config.toml
n_head = 4
head_dim = 64
norm_place = "pre"
positions = "alibi"
bias = "all"
extras = ["capped logits"]
init = "normal"
init_std_down = 0.0
warmup_steps = 200
decay_fraction = 0.943
batch_tokens = [65536, 131072, 196608]
seq_len = 512
doc_mask = true
train_tokens = 1170000000
MLP neurons of a small language model. Each row is named by its layer, matrix (up: input weights) and neuron, and shows model dimensions 384-511. Each number is 50 + 10 x the weight over its row's rms, rounded and kept within 0 to 99.
A block is one neuron, or neurons of one layer that tend to fire together. After each block is what it responds to, as a language model described it from the Wikipedia text at the highest values.

L8.up2205:56 48 41 40 49 38 55 55 73 56 45 46 65 46 56 66 60 55 51 52 63 59 50 47 64 58 40 46 46 35 42 38 50 57 34 65 56 45 39 60 52 43 54 68 45 42 46 50 52 48 34 41 40 47 45 54 47 54 50 53 66 40 54 59 41 45 59 31 53 51 38 46 48 54 45 46 48 46 67 51 64 54 56 63 61 47 67 72 53 61 66 37 63 60 53 59 60 51 54 56 69 53 53 40 45 34 42 48 70 46 53 33 58 54 34 54 62 64 49 47 49 60 47 26 54 61 53 64
Before-a-year predictor

L9.up28:52 52 53 31 70 55 50 46 40 38 31 58 43 58 32 46 48 52 49 58 52 37 53 46 72 43 43 53 40 44 43 37 57 68 65 59 60 64 54 61 63 47 66 62 46 51 67 44 54 51 69 55 54 59 42 58 62 53 39 40 39 54 48 47 48 38 39 52 52 40 39 55 59 43 59 47 64 42 58 45 43 43 50 49 31 47 69 62 48 41 57 54 61 49 50 49 43 49 37 57 39 37 65 65 34 38 46 59 45 55 49 51 62 53 45 50 64 49 54 23 43 56 44 68 50 51 28 47
L9.up134:40 55 50 50 50 50 46 45 50 56 66 74 48 51 58 47 55 39 74 53 39 45 58 42 35 63 49 58 61 62 49 51 37 77 50 64 43 40 31 62 32 55 43 54 39 62 73 58 59 57 41 60 56 39 58 52 48 51 36 48 41 61 71 55 61 49 35 58 59 38 37 51 47 62 65 38 61 56 53 53 54 48 40 54 47 44 49 50 36 66 57 59 63 65 55 46 54 47 47 68 38 46 45 42 59 50 56 57 51 33 54 52 68 45 58 51 42 44 50 40 58 39 57 56 56 46 40 42
L9.up782:71 72 56 42 37 64 52 56 55 60 62 52 55 59 60 55 51 45 62 59 46 36 39 53 62 52 44 48 54 48 44 46 68 48 44 56 49 53 47 49 50 59 56 45 47 65 60 55 83 61 55 47 40 86 65 34 36 48 49 54 55 54 50 55 48 43 54 63 44 52 44 49 54 34 57 56 53 57 42 57 44 45 39 31 34 67 47 38 72 60 51 52 71 59 46 37 57 54 67 53 30 35 48 46 58 44 60 50 46 59 56 60 67 53 62 37 52 49 46 43 43 40 52 55 53 46 59 50
L9.up2026:58 54 40 46 59 28 50 66 55 49 54 50 47 58 41 48 54 41 44 54 32 43 40 68 62 57 30 47 51 45 35 35 56 73 65 55 53 48 42 48 35 29 43 60 38 51 53 46 55 57 57 48 58 63 64 59 63 57 52 45 63 57 35 31 51 30 54 63 46 51 37 45 59 25 44 47 34 48 42 51 48 68 55 48 58 28 42 49 60 67 38 67 43 70 50 48 42 72 57 58 27 43 63 38 52 61 60 37 49 64 39 67 61 53 42 47 62 46 56 58 36 58 33 56 29 62 57 64
Digits in sports results

L8.up684:38 42 59 53 40 40 67 49 53 50 37 55 31 36 50 37 65 44 57 41 44 65 44 54 45 52 40 41 58 55 27 57 58 63 50 48 53 54 47 57 41 55 58 54 65 45 49 69 29 49 35 61 57 59 34 32 51 51 34 60 49 46 36 31 43 53 65 35 48 41 55 54 48 53 44 43 40 63 44 49 64 45 45 57 49 58 52 66 50 61 49 61 43 68 52 45 52 24 51 58 50 67 32 50 54 57 57 43 51 64 50 65 51 47 49 71 45 64 55 58 21 34 72 39 60 53 48 47
Digits in decades and centuries

L5.up827:40 50 45 55 62 42 48 56 60 52 49 44 47 79 33 44 43 61 46 57 64 60 43 24 62 27 44 33 65 50 71 52 54 44 42 64 43 33 38 45 45 37 51 54 71 64 39 45 47 60 50 45 48 53 38 61 51 43 62 42 48 58 28 46 47 39 52 35 65 57 56 47 56 60 51 50 35 49 40 47 49 54 49 44 47 48 49 58 50 67 49 42 27 57 56 50 49 21 44 41 47 46 63 57 47 38 73 40 65 43 38 36 60 62 39 54 35 59 41 58 43 52 62 38 47 44 57 51
L5.up946:49 54 50 61 54 48 52 51 59 49 62 60 70 53 62 52 53 36 42 57 32 34 43 59 49 39 50 42 47 42 67 52 60 52 47 71 50 52 60 59 59 29 44 49 37 50 46 58 55 47 42 55 54 61 55 42 56 55 49 42 41 59 38 49 44 32 60 44 38 39 36 53 67 63 45 69 29 44 43 53 47 63 46 38 43 42 28 37 56 63 37 65 40 59 55 44 39 40 59 44 53 45 40 53 58 46 73 44 53 48 30 44 62 58 70 50 85 47 47 53 58 44 49 30 40 43 49 62
L5.up1509:44 46 70 44 57 46 52 42 60 53 59 56 38 60 36 51 52 39 45 44 48 65 49 43 62 50 36 49 44 50 44 54 49 44 46 54 46 46 53 28 52 29 62 37 59 34 43 51 50 65 43 59 51 57 36 54 70 43 43 69 44 33 48 47 60 58 48 35 37 55 42 55 44 47 44 54 49 41 40 30 65 38 64 73 42 28 41 60 58 52 53 74 42 51 48 39 39 34 50 43 52 73 69 56 49 35 73 47 47 41 43 58 38 61 49 59 40 60 57 38 50 40 56 53 51 48 56 30
L5.up2037:30 52 46 53 57 64 45 38 39 58 61 57 44 66 50 50 47 51 45 47 50 65 54 39 56 63 52 41 34 41 62 56 50 47 55 50 50 54 50 45 45 47 43 56 40 39 63 45 54 44 57 52 41 45 53 46 56 57 32 47 53 56 45 53 63 63 50 53 47 51 47 54 43 55 44 43 41 69 45 58 62 50 56 53 57 12 57 48 38 44 63 54 50 42 51 49 52 35 38 68 29 44 66 61 64 32 25 43 46 49 51 28 55 60 52 38 47 50 47 63 45 43 57 46 49 48 52 37
Table cell separators

L5.up506:59 57 33 56 42 54 55 52 48 46 63 58 51 42 41 49 55 59 38 56 38 20 66 59 33 44 44 59 66 59 53 59 43 49 43 55 41 58 45 53 34 46 46 51 48 36 47 53 53 46 61 62 52 44 55 41 51 30 50 50 51 56 65 42 55 51 68 36 50 58 46 53 52 53 40 27 52 43 54 56 51 73 63 50 46 44 38 57 43 67 52 23 44 41 37 33 55 51 52 36 61 46 36 53 55 48 51 57 57 53 58 54 49 78 36 41 54 56 42 51 50 37 50 60 50 59 52 54
L5.up1137:42 51 65 41 51 60 71 44 40 73 59 45 43 74 49 49 58 61 51 49 69 46 40 46 54 35 45 56 53 60 37 59 36 46 54 51 40 48 50 56 78 55 60 62 44 46 50 76 44 51 64 63 49 50 63 29 63 27 40 42 26 56 41 56 38 79 40 42 58 42 57 47 57 53 59 62 50 48 60 48 64 68 31 35 48 39 52 51 51 50 40 36 50 44 45 50 37 50 67 38 51 73 75 57 41 58 50 46 40 42 49 41 55 62 72 52 54 32 56 55 49 60 50 54 62 41 55 54
L5.up1408:40 52 55 38 31 68 71 48 45 55 43 49 31 46 51 56 41 60 45 53 47 24 51 52 51 44 36 36 34 67 53 66 50 50 46 66 49 57 60 49 43 53 55 57 51 52 49 59 50 48 61 67 48 44 45 32 56 38 69 51 52 60 58 61 39 54 57 61 58 43 52 70 43 41 58 43 62 48 54 49 48 47 35 32 53 71 55 56 54 64 53 46 43 46 56 42 48 68 53 48 69 54 77 43 52 39 67 59 46 46 58 45 50 50 64 41 54 53 63 62 39 42 54 54 57 48 51 47
L5.up1734:34 37 62 61 25 58 53 67 46 40 43 37 59 45 56 38 46 52 40 51 47 52 48 66 44 41 47 55 54 68 71 77 55 57 51 50 45 42 51 60 57 63 52 50 56 46 39 55 50 53 50 56 57 62 54 60 67 40 60 48 41 50 39 50 46 54 44 40 58 36 46 65 53 43 44 44 46 58 53 45 66 53 47 51 33 60 43 43 55 34 56 47 59 43 41 45 42 46 63 52 68 42 50 42 44 61 61 65 40 37 51 42 41 46 32 31 46 47 65 56 55 58 54 41 55 37 65 41
Transitive verbs after subject

L9.up1067:33 65 63 42 59 59 39 56 69 50 36 38 48 40 47 59 44 55 48 62 60 41 49 36 38 45 54 44 56 65 38 49 52 47 51 42 49 52 51 55 57 47 35 63 44 40 50 50 49 56 38 55 31 38 66 49 51 51 23 56 42 59 52 47 49 53 48 59 56 51 46 60 59 44 66 48 32 52 46 58 71 52 44 57 47 43 46 69 47 45 58 56 69 35 58 60 43 19 49 28 39 27 50 45 43 41 66 42 59 60 56 38 46 53 54 67 50 55 45 41 34 53 59 48 43 38 51 34
L9.up1224:62 48 63 67 50 57 40 44 57 39 55 52 48 49 51 63 61 59 31 57 62 41 53 41 36 58 45 56 36 41 63 42 58 29 42 56 61 59 52 29 50 69 59 60 35 56 41 55 44 46 36 35 50 43 33 57 40 46 58 35 44 40 57 66 45 44 63 59 50 49 51 65 33 58 44 50 49 55 42 51 55 62 62 44 53 53 58 57 52 52 62 56 45 66 59 40 33 53 47 54 49 59 40 42 78 60 48 61 46 42 28 42 52 41 38 41 38 53 65 56 20 54 44 29 50 53 53 59
L9.up1465:55 53 52 48 76 57 60 60 58 49 59 40 40 64 48 44 57 73 55 59 59 47 48 66 49 55 58 32 49 48 63 60 54 51 55 45 72 58 35 39 38 64 42 62 35 50 51 60 57 56 47 54 48 58 44 50 60 45 54 53 52 39 63 58 57 39 46 58 30 57 40 45 52 35 47 60 51 62 38 33 70 57 48 48 37 45 54 66 50 60 48 52 54 49 61 33 40 42 44 52 59 45 48 32 68 58 53 52 45 49 67 55 65 42 58 62 68 65 66 55 41 50 45 46 29 47 45 48
L9.up1729:67 50 58 53 48 41 46 53 36 65 62 43 46 43 69 29 61 54 60 56 58 45 33 36 60 40 62 57 42 44 56 42 53 57 48 43 63 48 41 50 49 44 44 50 51 46 32 53 48 52 52 58 53 50 46 35 64 66 54 66 51 43 53 46 48 58 44 50 44 62 66 39 60 53 43 57 40 62 43 50 44 52 47 48 51 43 73 55 44 49 47 55 57 47 58 65 43 47 55 66 49 57 46 66 39 42 47 45 47 39 51 46 47 35 44 42 55 53 46 51 45 51 55 56 42 52 56 52
Time-period qualifiers before dates

L8.up1038:64 58 51 47 37 42 38 40 32 61 65 37 44 70 46 50 29 54 47 50 45 30 42 58 45 61 49 54 39 47 44 55 53 58 58 48 55 42 42 42 43 36 53 57 47 54 38 55 55 51 54 38 53 49 50 62 48 63 39 49 45 52 51 49 49 37 45 72 55 59 59 65 45 46 56 46 55 67 34 53 42 55 51 39 48 44 58 44 43 64 67 63 42 50 43 37 72 68 49 57 46 56 48 52 50 30 54 70 54 52 64 39 44 50 45 62 43 34 35 40 54 57 49 49 41 49 55 44
Digits inside numbers

L5.up289:47 51 58 48 58 51 55 60 38 55 45 37 31 45 44 52 26 38 57 50 41 47 39 64 39 50 51 58 66 60 44 55 54 43 64 43 50 49 36 36 53 50 55 56 55 50 67 41 52 41 41 40 57 58 42 61 64 43 60 66 57 26 35 32 44 34 62 63 63 42 48 56 62 57 47 60 41 56 50 48 67 41 60 48 54 58 45 52 45 68 44 60 51 52 43 55 52 47 56 56 56 39 40 69 68 52 44 49 39 48 65 57 70 26 51 47 52 65 45 45 26 44 56 60 47 42 48 55
L5.up1093:67 49 71 67 64 56 58 52 47 49 55 60 41 52 34 35 53 44 53 57 47 49 41 75 53 44 52 46 52 48 50 68 57 60 56 35 51 56 42 46 44 37 55 58 51 34 52 44 39 57 55 37 46 48 39 67 72 80 59 77 61 35 60 40 58 41 58 59 54 44 70 45 44 41 34 48 35 49 47 57 40 56 60 39 21 24 45 60 54 46 61 59 55 51 36 57 62 58 62 50 54 69 74 47 64 48 39 44 49 48 72 46 59 49 67 54 61 49 57 41 53 48 56 59 32 49 65 54
L5.up1231:46 60 70 39 58 54 51 29 47 52 26 45 41 49 33 32 40 56 66 51 55 43 48 62 53 49 49 54 61 48 61 46 47 56 58 44 43 55 40 57 53 48 56 57 51 43 68 44 59 51 48 70 37 58 35 71 34 38 34 64 63 38 35 48 36 47 63 48 50 42 66 35 49 36 19 47 54 35 24 64 61 49 43 37 41 47 41 57 31 67 41 41 72 30 70 63 42 34 59 45 45 34 78 51 51 54 51 64 49 47 38 56 52 45 71 45 59 58 58 49 45 44 66 51 58 42 44 53
L5.up1419:64 56 53 47 57 72 50 53 57 40 42 52 47 50 41 51 56 48 49 56 41 42 53 39 67 59 53 51 51 48 43 41 66 50 71 33 44 56 49 63 50 54 64 48 58 38 40 44 59 43 52 54 47 54 41 66 88 53 54 69 53 45 45 56 65 37 55 60 60 48 68 51 61 57 48 39 39 48 53 49 50 35 69 34 50 40 50 48 59 56 41 55 62 71 56 44 55 46 53 54 43 67 67 54 68 46 56 43 63 55 61 43 56 55 41 54 48 51 51 54 32 68 57 36 44 52 59 51
Mid-word foreign name pieces

L9.up1057:37 29 40 40 42 49 29 64 41 59 38 52 58 64 50 21 51 52 31 29 57 67 50 57 58 57 50 50 42 38 39 65 38 41 43 57 35 66 53 53 50 54 41 49 70 53 67 50 44 51 41 55 59 36 63 42 59 45 40 61 60 42 52 43 57 43 43 63 69 55 61 60 37 44 40 56 59 41 45 53 60 57 55 57 49 42 58 65 51 52 68 64 46 70 53 51 56 44 32 70 38 53 44 47 57 42 50 52 63 54 36 44 41 35 61 42 56 41 61 54 43 41 43 52 35 53 48 62
L9.up1684:60 73 54 58 42 54 60 58 30 55 60 67 49 60 54 55 35 55 52 61 41 47 60 49 65 37 61 88 57 74 46 44 55 46 40 40 60 35 68 53 41 38 35 47 68 53 54 49 53 53 57 44 58 46 56 58 48 45 49 43 54 51 58 44 65 70 47 56 42 45 63 63 62 54 54 50 63 52 58 54 44 44 57 59 48 50 50 57 62 55 55 50 56 58 58 31 54 49 54 61 50 37 41 52 58 60 48 51 57 48 70 47 41 65 46 49 58 46 65 33 52 26 48 54 60 26 67 50
L9.up1692:60 37 42 58 51 46 64 55 50 61 53 50 63 59 38 36 65 55 53 50 49 51 39 51 37 19 39 65 47 51 61 53 52 47 38 30 19 51 54 54 54 52 48 44 47 38 59 55 42 35 68 40 68 52 47 58 55 47 56 43 47 42 46 51 63 61 53 38 52 55 63 67 36 53 55 61 42 59 58 47 66 47 50 58 43 52 56 50 64 47 53 42 57 67 37 32 51 43 48 61 34 47 49 48 44 44 50 48 41 64 49 35 45 36 48 33 41 53 40 44 33 57 36 55 69 45 48 48
L9.up2233:45 56 38 64 30 37 40 65 43 38 63 52 65 47 49 52 42 54 40 53 53 68 55 55 56 48 55 48 53 42 45 46 48 55 50 35 51 59 35 63 63 47 60 52 47 62 64 58 55 44 40 59 30 50 60 45 45 56 56 51 63 56 62 59 45 71 65 52 45 67 58 52 55 27 62 41 51 45 57 68 51 66 59 66 34 50 44 51 46 55 62 47 43 51 36 47 52 42 42 42 46 72 49 49 46 42 62 43 56 66 50 37 50 56 44 57 56 56 53 45 59 42 53 35 42 35 41 58
Before reported clause

L5.up165:51 51 41 43 60 42 55 46 66 52 48 52 52 56 49 59 44 46 44 53 48 66 53 45 50 29 48 63 47 43 44 41 76 58 41 65 52 43 17 54 49 44 51 49 37 73 45 49 48 72 56 42 42 48 39 51 46 63 47 32 44 64 58 47 43 63 40 53 44 55 70 65 54 48 56 60 28 46 40 43 64 39 52 50 36 56 58 71 56 43 43 60 59 45 46 32 28 47 54 50 51 50 57 43 30 59 58 56 43 51 50 40 32 60 37 47 28 29 39 40 38 44 45 69 50 63 42 53
L5.up736:61 43 61 37 71 59 56 35 56 38 43 50 42 61 56 59 52 68 42 41 45 42 48 46 48 48 31 39 33 44 54 39 62 61 58 56 52 55 41 74 46 44 49 47 36 63 61 61 54 48 54 53 60 50 38 54 40 74 45 47 40 49 43 49 32 57 35 58 27 37 46 58 53 36 68 53 71 41 37 64 57 52 65 45 37 66 40 52 41 50 49 45 51 57 40 35 53 48 38 58 44 58 35 51 35 51 62 49 53 57 45 48 48 66 48 59 60 29 38 38 47 51 53 73 56 72 33 50
L5.up984:50 56 45 56 41 50 42 46 49 47 51 49 46 46 73 51 53 53 51 53 52 66 69 39 57 41 41 63 45 53 54 43 59 50 43 44 46 48 60 74 58 56 49 44 67 43 53 67 47 64 52 53 40 49 38 51 63 65 57 39 42 54 50 50 59 67 34 42 42 53 48 59 41 44 59 60 54 38 40 48 62 53 61 32 33 58 39 51 65 73 61 65 52 56 54 44 50 59 34 41 56 59 52 52 44 43 45 58 54 42 46 42 34 63 40 42 57 57 47 61 56 73 53 63 42 56 41 39
L5.up988:55 48 56 57 52 52 66 57 59 50 39 45 40 54 46 49 56 49 39 47 46 53 46 53 54 45 47 34 23 52 42 52 61 59 52 46 63 33 22 50 39 51 43 60 44 53 31 43 57 40 45 44 66 56 57 46 42 25 56 28 39 42 42 55 42 52 44 57 62 52 36 64 51 34 47 52 53 53 23 66 44 50 62 38 52 52 29 37 47 52 58 45 68 43 55 47 30 43 45 61 63 41 51 49 62 27 41 68 53 50 49 53 58 39 52 52 52 50 30 53 56 43 56 63 44 56 38 36
Sports result digits

L9.up165:59 49 55 44 47 44 55 33 73 57 43 40 46 39 39 53 55 48 52 60 51 46 49 56 51 33 63 31 72 63 44 49 48 57 41 46 42 32 57 54 50 32 40 67 48 54 49 52 50 51 51 54 46 64 46 35 48 58 52 41 46 52 52 51 48 47 63 56 52 73 58 58 58 41 46 42 60 28 45 63 56 49 45 55 33 55 60 66 66 51 49 54 53 43 58 56 62 33 52 46 48 43 70 55 65 53 52 47 46 39 46 54 39 44 66 41 40 47 65 43 51 46 51 49 61 41 47 60
L9.up655:52 52 41 54 41 56 60 42 54 52 58 52 41 53 53 53 56 52 36 49 58 62 39 55 63 52 37 45 73 46 41 48 56 66 46 52 37 64 55 57 43 40 55 45 73 47 47 51 45 39 62 63 52 24 43 45 42 38 62 54 57 66 33 52 51 52 42 42 66 72 48 38 30 52 56 68 55 50 51 50 62 54 51 54 45 52 48 50 81 55 61 48 45 55 57 38 49 52 58 42 48 33 63 48 43 51 48 66 60 33 51 45 65 54 57 64 45 48 57 55 43 64 65 47 35 61 47 36
L9.up1616:56 52 62 48 54 41 51 57 46 54 41 52 56 65 58 56 32 62 45 67 56 43 52 44 56 47 54 42 65 68 55 49 45 46 49 49 58 43 64 38 46 52 62 44 53 46 47 48 30 60 43 55 41 56 53 60 55 57 50 58 57 55 33 50 62 45 61 43 69 47 35 69 52 53 41 57 43 47 41 40 42 46 53 42 42 44 54 59 57 60 46 45 42 44 53 52 61 42 32 63 53 60 52 50 65 50 37 36 64 44 45 43 50 52 37 54 47 41 59 50 47 62 55 39 47 51 44 60
L9.up1694:60 59 43 37 45 47 44 38 46 64 39 56 48 50 70 51 66 62 63 47 47 35 43 41 48 60 53 40 41 33 48 54 52 60 53 57 48 56 52 61 57 55 47 53 44 47 24 40 69 41 34 56 55 46 25 67 61 55 43 51 46 61 56 31 53 43 68 48 57 51 55 45 61 51 47 59 26 51 69 45 52 51 31 54 42 52 41 48 43 44 48 51 54 22 54 48 60 49 40 81 54 69 67 46 51 60 64 63 60 36 47 54 54 40 57 45 52 56 63 58 29 48 55 45 40 53 41 51
Date-introducing tokens

L9.up521:45 42 55 48 32 44 73 60 49 54 42 52 61 61 47 66 65 48 41 44 28 28 54 33 39 42 35 62 55 54 39 56 49 61 73 43 39 47 42 44 47 49 52 67 51 50 53 57 68 43 53 56 46 42 54 60 45 44 69 57 53 41 42 48 61 47 50 55 43 41 52 43 39 51 35 46 43 60 34 46 50 64 54 52 35 54 64 39 37 45 30 53 46 74 55 61 29 53 49 49 66 49 50 37 41 66 58 62 45 41 65 41 53 33 30 37 57 44 46 47 46 54 58 72 54 61 55 65
L9.up609:52 63 45 58 76 41 49 31 54 60 72 43 46 33 47 54 45 55 43 57 59 51 56 51 53 58 60 55 42 58 47 67 61 67 60 48 34 39 56 61 56 41 61 39 44 62 52 48 28 49 52 44 50 45 46 49 50 54 68 49 52 50 70 45 56 40 62 52 44 71 50 56 39 59 36 43 25 52 47 37 49 63 45 30 46 50 63 36 39 46 42 56 53 62 64 52 52 56 58 42 21 29 60 46 68 62 60 52 49 38 50 60 65 56 43 50 45 35 50 48 60 49 67 49 39 50 66 32
L9.up954:38 51 56 58 51 38 55 58 52 50 63 54 71 58 53 53 50 41 42 57 53 58 50 64 66 63 59 35 61 56 41 49 67 59 56 52 55 43 54 51 52 45 41 56 54 38 43 36 43 50 48 38 57 29 44 53 36 63 60 58 57 56 47 57 64 54 51 52 64 37 46 60 39 45 41 50 55 44 57 56 42 47 43 41 47 46 51 38 39 45 49 54 55 64 61 49 49 61 62 46 41 44 45 48 52 58 41 64 69 56 49 45 50 69 53 63 46 63 50 54 49 65 52 51 34 64 44 55
L9.up964:53 46 34 65 48 52 62 33 48 50 53 39 39 74 46 61 58 27 58 58 44 51 39 45 51 49 56 55 65 32 65 82 57 42 49 46 59 57 52 50 53 43 46 71 46 56 52 48 48 42 63 30 51 54 48 32 46 49 72 50 49 51 54 45 67 44 56 83 42 50 56 52 41 52 46 47 53 43 54 35 61 57 44 58 67 50 56 55 50 64 55 62 57 59 67 49 61 45 62 44 30 55 49 43 55 57 32 52 56 37 38 56 34 49 33 33 36 76 58 58 23 56 40 52 45 57 41 48
Number-internal separators before digits

L8.up1514:41 57 50 56 43 45 51 46 50 57 53 56 60 54 54 47 28 53 39 73 36 55 58 55 44 52 42 73 43 58 60 56 59 63 59 59 62 45 37 37 49 44 50 53 52 47 50 65 56 60 49 44 46 43 55 41 56 57 53 47 52 75 52 59 51 38 48 43 47 45 38 41 38 43 37 33 58 41 45 33 61 56 37 53 52 46 63 51 36 65 26 42 48 59 51 42 49 63 49 58 41 32 54 55 41 58 57 41 39 46 51 68 47 45 31 43 50 47 49 37 51 61 33 25 57 43 59 56
Inner digits of multi-digit numbers